config.toml
hidden_size = 256
num_attention_heads = 4
intermediate_size = 704
hidden_act = "swiglu"
norm = "rmsnorm"
qk_norm = false
tie_word_embeddings = false
init_std_up = 0.0262
schedule = "wsd"
final_lr_fraction = 0.0
doc_mask = true
train_tokens = 461100000
max_steps = 3518
MLP neurons of a small language model. Each row is named by its layer, matrix (gate and up: input weights) and neuron, and shows model dimensions 80-143. Each number is 50 + 15 x the weight over its row's rms, rounded and kept within 0 to 99. A neuron's up and down rows have the sign that makes its largest values positive.
After each neuron's rows, "fires on" lists the tokens most often at its 100 highest values on Wikipedia text that the model never trained on.

L5.gate27:38 52 41 75 63 61 53 36 64 56 53 42 49 63 31 40 47 43 66 64 58 60 55 11 48 15 41 30 38 45 67 50 48 72 77 68 83 46 39 43 55 54 55 57 42 21 46 46 75 46 39 57 49 60 48 41 68 26 47 39 61 20 45 35
L5.up27:40 69 52 81 40 28 75 58 49 56 44 44 42 32 51 52 23 61 73 58 35 83 54 37 28 35 50 50 26 22 59 70 64 82 76 38 77 60 32 42 63 65 38 70 69 41 30 64 59 58 42 44 51 54 59 31 49 36 35 39 25 57 54 23
fires on: "on", "y", "ons", "ise", "e", " on"

L7.gate207:60 42 58 65 55 33 63 56 55 63 87 40 29 28 44 78 45 53 61 54 44 51 41 51 51 41 73 60 50 56 39 48 70 55 27 40 38 37 59 90 45 50 63 60 37 52 38 53 43 63 60 63 65 06 60 46 53 46 63 33 40 84 63 22
L7.up207:23 42 35 44 47 59 65 36 38 34 52 43 61 49 44 74 39 34 33 51 42 49 59 41 24 22 45 48 27 59 32 65 71 48 27 16 63 64 30 51 42 58 27 64 48 71 54 58 42 76 54 23 42 67 63 63 61 45 90 73 48 56 62 49
fires on: " |", "imb", "°", " =", ":"

L5.gate478:45 54 41 39 44 44 53 49 56 48 60 67 50 54 63 66 41 64 70 53 54 56 36 27 48 45 19 53 52 34 67 39 56 37 55 69 49 55 69 67 43 31 38 23 41 44 52 45 42 66 44 57 47 40 55 46 52 56 46 71 61 34 94 18
L5.up478:60 45 63 54 54 80 51 57 35 52 21 38 46 36 84 64 34 65 35 50 55 51 44 67 41 56 52 46 45 65 73 38 63 23 56 49 57 46 46 60 48 43 24 38 46 69 49 19 72 31 53 21 48 62 24 46 68 68 32 46 61 60 51 41
fires on: ")", "In", "=", "|", " |", "  "

L7.gate231:69 46 70 32 51 42 50 51 34 61 50 34 49 57 40 47 35 66 55 39 47 59 51 53 54 60 49 30 88 49 66 39 49 46 50 48 32 48 57 59 43 45 24 40 35 40 44 56 49 39 30 28 41 52 44 72 51 80 13 65 63 63 50 34
L7.up231:62 49 45 72 66 55 40 47 79 64 50 57 48 65 62 65 47 40 65 34 60 46 54 39 48 49 29 52 55 47 46 38 27 69 75 19 37 87 31 72 53 53 58 70 47 66 41 54 46 64 41 51 63 63 73 27 64 66 89 61 56 47 35 64
fires on: "-", " of", " Al", " i", " ind", " U"

L9.gate501:67 32 58 56 62 61 23 54 41 60 60 43 50 52 59 47 56 44 72 53 30 55 23 64 45 69 79 01 40 26 47 19 52 41 40 65 39 39 60 84 49 41 36 53 66 32 47 52 50 61 42 54 54 56 38 40 40 53 40 49 43 84 31 38
L9.up501:78 50 39 50 30 69 42 28 70 60 52 58 60 52 54 58 20 21 61 46 41 40 49 42 67 27 50 56 61 64 49 37 21 47 42 71 63 62 41 42 56 69 19 66 69 58 56 74 46 70 36 39 56 44 47 59 36 31 65 37 70 31 50 67
fires on: "-"

L4.gate108:52 49 61 75 78 41 44 49 47 61 46 33 87 61 51 74 31 35 43 56 40 53 64 41 53 55 65 19 75 56 66 54 29 75 52 49 72 30 26 53 23 53 55 39 40 68 34 27 43 47 47 52 23 77 71 53 45 77 52 48 47 47 52 40
L4.up108:55 57 52 66 60 29 32 50 70 47 61 87 83 62 51 45 42 79 31 75 42 30 59 32 61 28 74 62 45 37 67 76 55 73 50 65 54 58 66 67 48 48 65 63 41 82 34 40 32 86 64 42 43 77 64 46 25 58 31 63 56 36 58 29
fires on: "-", "–", "/"

L7.gate333:61 75 39 62 47 41 42 43 42 44 41 42 73 58 61 40 74 43 60 44 67 52 66 75 10 14 38 49 71 40 32 42 55 86 58 61 38 26 43 57 38 51 50 17 47 76 19 12 43 41 43 64 62 56 47 65 59 40 91 38 54 67 46 69
L7.up333:59 63 41 66 65 71 76 27 74 80 52 35 30 39 65 44 55 30 56 32 66 49 58 23 35 68 50 47 69 27 43 30 64 51 38 52 44 42 88 07 43 45 38 25 36 43 50 40 72 38 52 37 49 42 53 48 46 53 46 50 41 24 50 73
fires on: "ed", "d", " died", "ing", "si", "s"

L3.gate76:50 45 55 55 61 48 50 72 65 53 38 69 41 65 34 65 63 52 37 73 50 61 48 31 50 30 40 45 50 63 49 35 22 71 41 68 75 33 47 30 46 55 50 26 61 48 54 63 46 50 66 58 40 63 44 40 63 32 84 70 63 24 50 60
L3.up76:47 50 56 71 61 58 47 62 60 58 66 61 44 57 51 57 55 15 59 64 57 65 28 43 34 35 23 31 49 31 41 39 41 65 72 53 54 47 56 18 53 27 29 31 46 46 50 57 74 68 86 77 64 46 71 45 75 37 83 73 47 38 60 52
fires on: " res", " pro", "pro", " Id", " ex"

L4.gate657:54 54 46 49 53 51 60 53 63 27 46 48 35 54 36 53 64 67 30 85 35 64 44 31 37 49 47 47 53 47 58 72 60 33 37 55 56 50 51 48 45 61 57 43 30 19 39 38 62 71 40 43 28 32 58 57 39 19 54 47 34 50 43 53
L4.up657:81 43 60 39 74 11 29 35 55 60 55 50 35 48 35 53 63 58 38 52 56 45 35 00 49 59 61 49 50 42 48 18 41 66 61 58 55 69 61 46 46 54 59 38 34 38 34 66 14 42 53 53 53 75 39 48 71 25 42 28 56 23 45 58
fires on: ",", ";", " -"

L7.gate170:28 44 53 76 43 65 39 35 47 57 61 33 68 49 39 24 67 40 55 44 43 51 53 74 45 93 54 43 50 60 56 62 60 37 31 48 44 49 30 56 38 49 44 62 53 41 46 61 65 41 28 43 41 51 74 63 11 46 65 32 34 56 59 58
L7.up170:99 54 55 70 45 50 66 51 49 40 76 77 46 57 53 53 68 23 40 78 43 35 73 53 50 23 44 10 57 72 56 12 34 41 43 74 59 46 44 78 86 35 43 45 33 72 41 52 55 45 32 79 35 36 32 30 62 20 63 41 44 12 56 62
fires on: "-", " under", " rein", " sub", "um"

L7.gate314:99 69 19 71 22 73 39 51 40 45 40 50 52 30 62 32 50 55 35 19 59 50 58 45 26 53 55 64 43 43 60 29 79 51 46 46 52 42 34 49 40 41 51 40 56 40 28 61 68 72 70 61 48 43 51 43 81 59 65 56 49 54 37 58
L7.up314:36 34 70 65 34 61 48 38 49 47 51 53 49 47 60 59 77 50 35 64 58 59 68 71 63 36 67 53 49 46 47 51 27 87 46 70 52 45 75 44 60 55 67 00 46 37 48 48 68 59 39 40 36 32 51 53 35 46 25 51 52 49 59 65
fires on: " in", "ing", "d", " from", " between", "="

L7.gate14:49 50 70 28 32 67 33 44 60 50 56 45 54 65 51 75 54 58 40 49 40 56 41 42 58 31 54 74 58 16 27 61 33 40 53 54 45 37 56 50 23 55 67 27 55 51 65 28 32 45 51 33 16 41 61 37 65 50 40 67 43 41 36 52
L7.up14:38 37 77 35 62 67 27 68 61 76 75 83 48 43 38 54 36 15 43 38 32 38 49 31 54 60 53 26 68 36 74 43 21 71 46 46 50 42 22 49 38 64 70 25 39 41 46 45 84 51 42 26 48 39 50 79 62 70 47 42 48 49 97 50
fires on: "\n", " |", "-", " (", "C", " home"

L9.gate282:46 55 54 30 35 42 49 18 27 52 35 54 44 80 29 26 57 34 46 42 56 44 51 43 19 68 35 37 43 41 43 51 74 40 43 27 43 66 47 20 61 09 52 28 20 37 47 62 25 73 28 55 44 21 36 50 36 54 53 53 43 48 36 36
L9.up282:69 48 41 39 53 27 75 45 31 36 30 52 77 64 46 43 56 41 45 64 43 67 45 54 38 49 56 47 44 64 43 72 48 39 68 53 59 55 56 41 33 39 68 63 28 24 65 62 58 43 31 66 39 42 38 41 57 72 29 47 46 33 49 57
fires on: ",", " and", " or", " 2"

L5.gate362:82 73 48 67 45 41 49 67 56 50 72 46 36 29 39 34 67 00 57 24 39 57 50 77 78 42 36 43 28 62 58 66 42 34 35 62 12 42 36 56 86 47 54 49 88 66 56 45 62 59 40 54 50 63 46 40 62 59 44 30 41 56 27 89
L5.up362:30 03 19 58 45 56 15 65 26 36 44 76 43 54 60 46 39 20 31 38 44 60 55 42 53 50 35 62 58 48 59 45 56 33 67 31 44 45 58 35 71 59 54 23 56 46 46 49 40 52 63 56 49 70 50 43 52 58 34 56 46 61 36 46
fires on: " |", "90", "3", "92", "\n", "0"

L9.gate579:41 43 28 25 28 50 54 47 56 78 24 46 58 53 29 65 64 45 46 43 38 42 41 66 78 57 80 47 33 38 45 62 65 18 59 54 37 62 61 56 32 24 55 57 65 32 44 64 39 61 82 70 49 44 31 56 58 48 13 54 49 55 65 49
L9.up579:58 38 58 63 52 37 92 48 37 52 73 33 28 49 53 54 61 38 48 37 44 48 27 53 89 70 25 70 29 52 39 42 68 31 32 66 28 71 35 77 21 52 42 33 44 52 43 39 46 51 49 43 30 45 37 58 73 53 38 70 72 39 27 40
fires on: " was", " later", ",", " were"

L7.gate252:47 60 32 76 44 68 75 28 51 46 37 65 54 33 58 67 82 61 25 47 50 30 30 70 55 53 45 50 46 61 37 39 37 59 87 29 46 55 70 49 17 61 46 69 69 48 55 46 70 58 82 47 70 41 22 66 31 63 70 56 43 76 65 32
L7.up252:21 25 14 57 38 57 64 39 56 60 58 56 54 46 46 75 28 39 33 70 48 21 42 26 47 41 33 68 49 33 59 60 38 41 52 57 59 54 11 45 53 45 70 41 70 49 48 56 36 44 52 42 51 42 61 56 53 74 22 61 33 22 39 74
fires on: ",", "\"", "E", " and", ")"

L3.gate412:86 55 52 45 61 75 36 36 54 34 35 55 54 17 36 76 48 31 54 88 63 66 54 54 66 70 49 57 46 26 66 51 09 14 54 83 45 56 49 54 64 56 44 41 50 23 55 51 40 64 25 56 33 34 49 72 58 09 27 39 54 46 59 55
L3.up412:58 50 44 58 57 73 48 48 50 45 26 67 43 16 68 67 50 28 45 97 62 81 50 47 51 57 35 35 29 37 71 29 36 39 49 60 58 40 47 28 63 37 23 44 43 43 56 20 49 44 36 47 58 40 60 40 58 27 52 38 49 87 65 56
fires on: " |", "  "

L5.gate69:36 62 30 62 62 53 56 42 55 22 49 44 27 71 57 47 57 28 50 32 24 57 88 55 51 53 48 46 00 61 75 50 58 77 51 51 47 50 35 40 69 47 61 44 56 65 45 43 28 59 39 53 47 74 51 79 62 37 44 53 52 88 61 39
L5.up69:66 62 54 45 40 28 41 40 43 32 51 50 61 61 60 42 42 66 65 73 64 36 26 69 45 57 33 70 35 62 40 69 14 40 43 61 75 35 67 56 54 51 32 57 64 56 72 68 49 41 60 61 53 41 80 73 54 66 63 48 40 85 34 57
fires on: " not", " \"", " was", " from"

L7.gate624:60 46 73 75 51 71 60 42 29 56 59 62 44 50 66 52 41 87 49 46 87 24 27 39 68 75 43 32 58 53 45 37 56 58 56 60 45 51 48 65 60 56 52 62 44 23 55 81 41 66 56 28 58 51 33 39 33 49 65 51 34 30 44 20
L7.up624:66 39 15 22 32 42 56 36 41 50 60 34 35 43 46 69 50 30 56 37 37 28 34 33 54 23 58 67 47 69 45 63 46 73 53 63 36 45 58 51 38 61 68 79 48 50 42 42 45 42 39 33 63 41 51 37 56 31 32 33 59 58 61 48
fires on: " \"", " (", " “", "uro", "-", "ho"

L3.gate496:42 45 36 68 55 71 42 40 51 50 37 50 69 48 27 38 38 26 46 53 42 30 43 69 65 08 66 66 32 78 54 42 36 49 62 42 41 30 70 53 60 60 57 36 71 39 65 39 84 84 62 34 50 47 41 59 60 54 53 33 47 61 53 50
L3.up496:65 42 43 61 66 50 51 51 56 44 42 55 48 39 20 43 64 59 51 27 31 53 36 67 50 27 46 50 41 54 27 78 65 30 62 66 71 63 59 37 66 56 72 82 41 44 53 24 52 68 61 45 61 33 48 40 62 55 38 51 77 65 85 40
fires on: " inter", "rou", "rod", " integ", "ision"

L3.gate338:77 58 56 50 72 57 58 56 60 29 30 22 55 53 28 25 74 32 31 64 65 32 40 34 41 52 48 43 44 43 54 83 65 44 68 50 47 76 26 52 69 64 65 30 80 53 42 65 42 60 50 35 31 69 71 36 45 53 60 64 70 43 33 54
L3.up338:84 41 50 61 46 71 45 51 63 56 35 20 54 56 16 34 48 60 43 40 31 51 47 60 68 71 29 42 76 38 64 99 34 69 46 43 40 40 55 49 92 80 49 34 54 58 39 55 53 59 59 70 32 68 51 51 59 38 58 47 67 69 25 48
fires on: "\n\n", "\n", " pl"

L5.gate675:45 62 30 57 55 48 71 27 50 63 63 67 30 69 54 16 76 77 46 57 76 43 67 49 44 24 71 36 53 40 71 74 42 45 46 28 49 48 31 57 50 85 56 55 29 21 29 74 57 54 61 62 55 37 43 47 24 28 63 39 27 51 42 36
L5.up675:57 47 48 54 60 24 62 24 47 54 43 38 61 43 56 43 66 78 50 46 46 70 25 52 54 12 51 47 49 35 44 58 74 44 71 48 67 54 49 58 46 69 51 64 32 27 48 63 49 19 51 35 73 45 53 43 53 49 23 35 55 56 52 41
fires on: ","

L3.gate125:63 65 31 51 65 79 45 69 44 47 43 51 67 47 41 62 69 30 68 45 40 53 46 39 59 24 58 21 41 42 46 59 62 19 46 71 53 53 56 41 33 57 38 18 61 37 73 55 48 57 29 64 51 46 65 54 76 26 61 54 69 68 54 43
L3.up125:49 25 23 61 22 49 43 35 21 41 48 38 40 33 35 61 44 30 58 20 42 68 40 29 40 35 50 67 51 51 38 54 66 38 47 73 70 43 62 52 27 53 47 41 51 58 84 22 66 40 39 60 58 44 38 67 84 45 65 18 43 49 57 47
fires on: ".", " by", ";", " No", " no"

L4.gate415:30 59 69 69 76 45 41 52 40 84 74 75 63 71 56 33 46 60 49 57 69 63 42 77 28 46 54 39 36 48 64 51 50 62 66 30 46 59 25 39 36 48 34 61 40 64 39 49 26 48 55 20 49 62 20 56 25 41 55 62 49 56 55 31
L4.up415:41 45 48 46 40 28 23 56 50 71 53 70 99 61 65 27 34 78 32 60 57 44 37 22 51 72 82 39 51 41 45 80 48 73 56 57 42 56 27 57 30 52 38 68 34 46 30 34 59 52 48 49 65 42 42 66 42 32 58 63 60 22 61 27
fires on: "-", "–", "\""

L3.gate475:63 55 59 47 32 48 78 66 75 54 49 68 64 47 59 32 38 27 44 54 47 40 51 47 41 64 71 38 47 40 48 63 73 51 38 11 52 43 54 43 56 48 58 62 50 62 52 55 58 74 50 45 40 55 48 59 50 52 46 31 27 34 28 48
L3.up475:46 03 28 46 60 38 48 59 51 44 43 58 50 38 55 58 76 38 45 78 20 61 38 28 52 26 56 23 47 38 47 59 27 54 49 36 65 49 35 36 57 36 42 51 31 59 84 28 54 52 53 63 60 28 42 58 48 45 47 49 56 73 30 48
fires on: "\n", "|", " husband", " |", " Synonyms", "\n "

L9.gate311:48 50 38 51 59 59 55 54 70 76 37 56 32 62 53 47 24 50 50 47 62 30 46 11 30 45 73 45 37 37 43 73 56 47 61 64 30 54 60 49 34 40 47 30 61 36 61 46 59 61 48 32 07 67 84 27 57 65 38 27 48 35 45 69
L9.up311:55 32 58 53 51 72 69 50 51 56 23 54 73 45 57 65 64 37 48 79 43 68 59 78 53 35 32 35 53 37 44 42 52 53 60 39 39 56 36 68 32 30 59 67 42 43 51 47 66 29 54 34 46 42 46 69 53 65 37 69 60 54 50 51
fires on: "="

L7.gate50:73 36 37 61 38 54 47 42 50 77 42 40 36 38 37 64 55 76 55 36 64 47 33 49 30 59 69 37 69 53 69 39 71 42 22 46 56 40 52 77 48 64 33 18 23 39 46 37 67 34 26 43 52 56 63 29 45 70 43 37 39 72 71 43
L7.up50:71 40 41 45 44 65 67 59 64 40 51 32 83 41 46 41 57 53 58 71 54 56 54 48 68 20 43 31 32 59 38 59 52 44 30 64 46 51 53 60 39 54 64 78 25 35 70 63 49 67 56 34 48 41 47 52 61 49 46 23 60 82 46 45
fires on: " =", "=", " -"

L9.gate15:89 67 29 58 76 50 72 60 29 43 44 66 26 48 55 48 34 51 70 33 64 37 60 33 62 39 57 25 33 38 61 43 33 48 79 63 46 19 30 54 43 34 81 62 71 51 33 52 48 28 71 53 44 77 80 46 51 48 56 13 22 17 34 59
L9.up15:65 29 33 49 58 61 38 33 53 47 54 50 60 83 16 27 85 37 67 62 43 53 91 66 63 53 28 52 57 47 34 35 54 63 62 39 76 44 25 43 65 53 42 49 34 53 42 51 55 69 53 50 28 33 48 24 72 43 50 45 62 52 50 37
fires on: " (", " \"", "\n", "-"

L9.gate637:41 44 38 42 57 76 90 54 62 44 76 57 50 55 54 41 47 73 52 52 34 43 52 73 43 40 59 52 42 05 61 33 39 83 14 62 53 29 49 55 63 32 81 41 58 59 47 55 52 65 63 53 37 38 81 64 61 50 51 83 41 31 45 52
L9.up637:56 39 57 36 44 55 85 61 28 42 51 62 39 31 24 55 51 40 60 60 55 71 50 67 35 55 75 50 62 42 38 57 71 39 44 64 57 50 50 47 15 42 49 66 65 72 54 70 37 64 57 25 19 26 41 31 81 64 44 55 55 49 53 43
fires on: " h", "th", " Th", "w", "t", "H"

L9.gate428:54 43 61 71 58 39 59 60 37 42 51 74 78 44 52 26 30 34 55 56 54 39 35 34 36 42 46 28 13 51 62 61 51 54 69 19 41 48 67 49 30 49 38 88 58 48 75 47 32 54 38 46 58 46 30 40 46 68 49 50 52 50 62 17
L9.up428:40 64 40 25 27 28 28 63 64 69 56 37 43 42 55 85 33 37 26 53 37 57 27 43 23 59 34 51 46 50 33 61 59 48 29 56 56 44 48 49 47 60 57 53 65 55 44 64 44 43 50 45 37 38 70 43 57 37 23 35 72 72 57 34
fires on: ".", "\""

L9.gate377:62 46 49 45 61 44 47 30 52 45 20 73 49 34 74 58 61 41 70 67 65 56 69 23 31 28 06 63 34 09 37 69 70 51 41 59 40 46 63 24 37 67 31 55 27 53 33 42 09 56 45 36 58 67 52 58 47 49 34 15 47 69 56 89
L9.up377:53 50 31 66 72 63 59 54 32 32 30 68 26 27 55 57 55 32 49 25 42 56 52 11 31 51 64 55 67 43 72 54 34 47 52 59 45 68 83 64 46 53 19 24 43 58 47 31 47 46 48 54 54 32 56 34 48 53 62 48 39 23 58 26
fires on: " to", "ed", " by", "s", " in", " on"

L4.gate623:44 63 54 56 87 55 38 58 39 59 54 61 56 62 48 52 78 68 61 30 72 47 44 85 54 46 73 41 45 45 72 50 50 73 51 46 31 48 43 54 69 39 48 65 38 64 87 41 53 62 40 33 65 45 48 39 37 75 44 17 52 42 61 49
L4.up623:57 51 45 59 41 72 50 54 64 53 53 34 38 32 49 49 57 47 46 18 34 51 64 56 33 92 39 37 58 34 52 46 56 66 50 87 28 54 48 51 45 52 19 22 51 46 47 47 45 58 61 39 63 34 28 55 59 60 43 40 60 41 45 36
fires on: " Ed", "ad", " left", "ed", "d", " side"

L5.gate62:11 28 58 35 52 61 51 34 51 56 44 37 69 66 49 56 34 50 75 71 47 67 62 62 44 33 46 46 26 47 90 40 44 43 71 52 47 46 48 35 36 56 72 64 38 58 59 40 35 56 39 64 30 57 77 20 57 49 50 48 53 33 65 31
L5.up62:40 41 56 43 51 43 13 77 40 61 60 64 35 41 51 49 40 35 36 39 20 32 27 65 50 80 51 69 50 49 41 74 54 72 58 29 21 79 65 48 42 52 62 91 62 33 62 52 42 52 34 48 59 60 45 47 46 73 41 50 55 50 56 90
fires on: " than", " over", " rec", " sc", " under", " Under"

L9.gate621:56 59 63 54 59 48 71 64 50 56 54 46 33 58 45 63 47 17 36 49 51 82 50 51 60 34 60 35 32 47 09 59 36 54 39 65 61 69 59 53 60 51 30 50 59 59 75 68 57 66 18 63 49 40 44 35 29 48 60 38 49 65 47 39
L9.up621:43 63 44 46 47 69 78 38 75 78 67 70 54 53 53 54 43 50 51 52 67 77 60 59 55 43 66 69 46 64 29 42 55 54 74 37 62 57 39 31 66 37 35 61 21 47 84 53 54 41 37 29 36 35 61 72 29 52 30 41 63 51 43 45
fires on: ",", "|", " where", " which", " that", " |"

L5.gate358:46 60 21 32 41 74 61 14 36 67 38 40 89 58 40 50 61 60 64 86 49 38 45 35 54 12 44 59 32 52 50 58 76 50 53 71 84 71 74 16 34 38 40 61 64 34 63 57 55 50 70 32 52 81 59 63 55 49 42 42 47 71 67 31
L5.up358:81 40 68 46 87 96 59 49 60 71 66 46 68 46 56 63 36 27 62 56 66 84 24 88 56 55 50 35 55 52 71 35 27 18 30 66 38 34 38 55 34 49 40 69 43 58 16 40 48 53 60 57 41 34 45 33 60 48 66 72 45 60 63 39
fires on: " se", " inter", " ce", "se", " cor", "-"

L5.gate352:79 32 25 31 43 38 78 70 78 52 50 46 58 43 47 61 49 54 63 57 40 61 27 56 36 37 55 55 39 36 38 59 53 51 55 49 63 58 56 35 54 38 68 37 36 22 71 66 38 50 64 34 48 36 53 40 25 64 70 51 42 53 71 55
L5.up352:31 63 44 45 56 59 58 65 61 51 33 58 45 33 63 67 51 54 56 55 46 61 73 54 41 12 60 46 43 48 45 38 36 51 44 20 76 77 52 47 65 48 55 72 18 42 64 62 60 29 65 16 62 78 55 42 33 39 47 49 28 38 39 83
fires on: "ta", "E", " of", " e", "e"

L7.gate681:17 60 41 72 52 51 57 68 56 52 59 62 70 26 44 48 52 27 55 51 56 41 39 43 41 21 51 42 30 13 34 48 44 57 41 62 74 67 20 65 53 40 67 26 63 33 54 58 30 31 24 21 71 52 57 47 00 40 42 44 44 45 31 31
L7.up681:22 44 59 71 49 43 44 37 32 67 51 45 47 45 39 45 36 07 26 26 53 61 38 60 48 44 82 56 53 51 47 22 40 57 64 49 69 72 38 60 39 60 41 23 36 36 34 50 53 50 41 24 58 52 33 74 55 51 38 35 40 56 46 60
fires on: " |", " (", ";", ")", ",", "."

L3.gate539:69 41 24 44 61 73 52 51 45 56 52 56 59 33 31 51 73 86 47 47 43 54 56 62 38 43 48 55 39 65 25 24 51 56 20 40 56 33 59 62 56 77 67 48 66 39 43 39 45 62 77 37 36 36 48 37 44 40 54 72 55 57 49 57
L3.up539:60 35 49 58 75 43 56 51 59 46 53 44 39 61 47 50 76 59 47 53 03 33 15 77 47 44 70 50 22 48 50 45 44 53 71 56 67 37 50 65 64 76 50 60 44 49 45 42 56 41 46 42 61 78 27 40 33 39 47 52 46 43 68 07
fires on: " (", ","

L5.gate209:74 40 28 32 36 38 53 48 31 67 47 57 38 53 68 56 36 62 42 81 75 47 30 44 56 41 48 64 50 38 65 64 59 14 39 55 49 40 57 37 20 45 44 24 74 60 44 66 52 65 67 12 49 77 78 28 41 47 83 54 69 51 44 33
L5.up209:58 47 58 23 59 60 44 54 44 52 31 31 67 36 59 40 43 48 66 68 63 62 48 74 31 69 57 55 45 42 65 49 27 26 40 45 70 89 52 72 35 60 47 48 68 41 46 55 41 19 76 44 57 49 35 48 48 56 56 52 67 65 72 42
fires on: " |", "$", " is", " died", ")", " suff"

L9.gate94:44 56 40 49 43 59 54 51 61 66 44 61 39 32 36 00 58 42 47 55 55 70 24 66 40 73 67 39 14 42 43 40 45 47 53 53 63 83 58 85 45 71 38 68 69 60 51 51 35 71 34 75 60 56 40 35 42 39 48 50 56 70 73 33
L9.up94:66 40 35 58 39 46 41 43 44 50 30 41 42 39 51 55 45 48 54 43 53 44 46 57 60 58 42 34 24 37 49 55 58 65 66 35 68 82 65 30 54 49 35 74 54 99 36 66 72 63 35 58 33 32 59 37 39 64 35 44 55 59 52 52
fires on: " inter", " des", ".", " trans", " abs", " Inter"

L3.gate636:34 39 69 48 67 36 62 55 34 53 41 50 45 73 64 42 55 60 56 58 45 64 46 42 38 57 45 47 58 64 78 44 40 32 68 59 56 46 38 56 62 57 55 66 53 51 48 67 96 54 27 84 46 30 50 58 46 69 35 67 25 56 41 59
L3.up636:44 45 51 78 53 20 68 37 49 65 59 60 50 45 55 69 45 56 59 54 12 70 56 71 64 54 47 53 54 76 76 24 42 71 81 43 38 54 61 47 34 55 30 51 63 72 53 56 54 11 43 48 36 48 46 55 24 40 20 50 51 57 57 52
fires on: " out", " over", "west", " inn"

L7.gate340:86 58 69 33 48 36 57 68 62 47 32 65 39 53 66 42 64 39 39 41 68 68 49 35 55 43 42 75 37 47 56 47 47 68 60 88 64 66 73 46 39 47 71 60 30 53 66 42 38 26 51 40 49 57 69 42 42 47 47 62 55 42 72 38
L7.up340:28 56 68 47 11 80 41 65 69 73 52 68 55 65 56 25 30 55 21 44 59 38 25 68 56 56 69 53 45 40 62 36 47 43 40 44 32 59 49 55 52 64 68 57 03 50 63 46 66 12 55 26 41 61 34 40 31 45 83 39 69 71 52 28
fires on: " |", " is", "  ", " 1977", "in"

L9.gate288:56 43 33 46 55 69 74 64 46 40 40 77 64 58 41 56 42 54 75 84 51 49 30 58 34 40 39 35 56 28 52 43 82 72 46 46 59 47 57 65 72 78 36 67 21 08 43 69 76 43 69 31 35 30 42 57 48 26 29 61 36 64 55 69
L9.up288:44 42 33 60 52 41 69 68 71 33 36 34 48 47 44 55 35 44 36 69 50 55 42 53 55 45 62 62 70 64 55 48 58 40 70 51 60 84 36 50 38 21 51 64 91 30 28 34 50 52 64 49 49 50 62 17 37 39 27 54 33 49 36 48
fires on: "F", " e", "E", "qu", " co", "iev"

L9.gate598:33 55 63 52 57 52 58 49 49 42 54 42 24 69 52 42 67 35 48 54 15 71 68 14 29 50 64 38 81 50 55 55 49 44 65 17 50 64 49 55 36 58 43 02 52 47 59 55 51 67 49 65 60 45 46 65 66 72 78 58 39 51 70 31
L9.up598:28 56 61 52 48 54 35 55 49 70 36 51 68 49 97 57 49 66 16 70 26 52 22 94 58 47 56 62 38 64 76 35 68 41 66 60 51 57 25 53 56 71 36 42 55 45 59 42 43 39 52 51 83 45 45 59 50 43 33 49 35 36 23 47
fires on: " |", " (", "|", ";", " p"

L5.gate1:58 51 43 66 54 51 62 43 47 52 58 64 47 56 52 70 41 53 91 31 52 50 46 58 58 28 57 43 62 43 51 52 27 56 47 71 49 47 39 38 49 38 67 39 19 39 51 36 49 40 61 60 62 54 35 82 45 03 56 41 60 61 63 66
L5.up1:20 36 50 68 53 48 62 61 60 68 71 51 49 33 57 64 29 63 46 27 62 35 63 46 29 19 66 47 48 64 56 77 67 68 32 47 23 45 57 35 68 62 40 25 38 36 54 58 89 56 52 56 76 52 53 42 36 68 68 60 46 50 55 70
fires on: "si", "bl", "rs", "ced", "vi", "ed"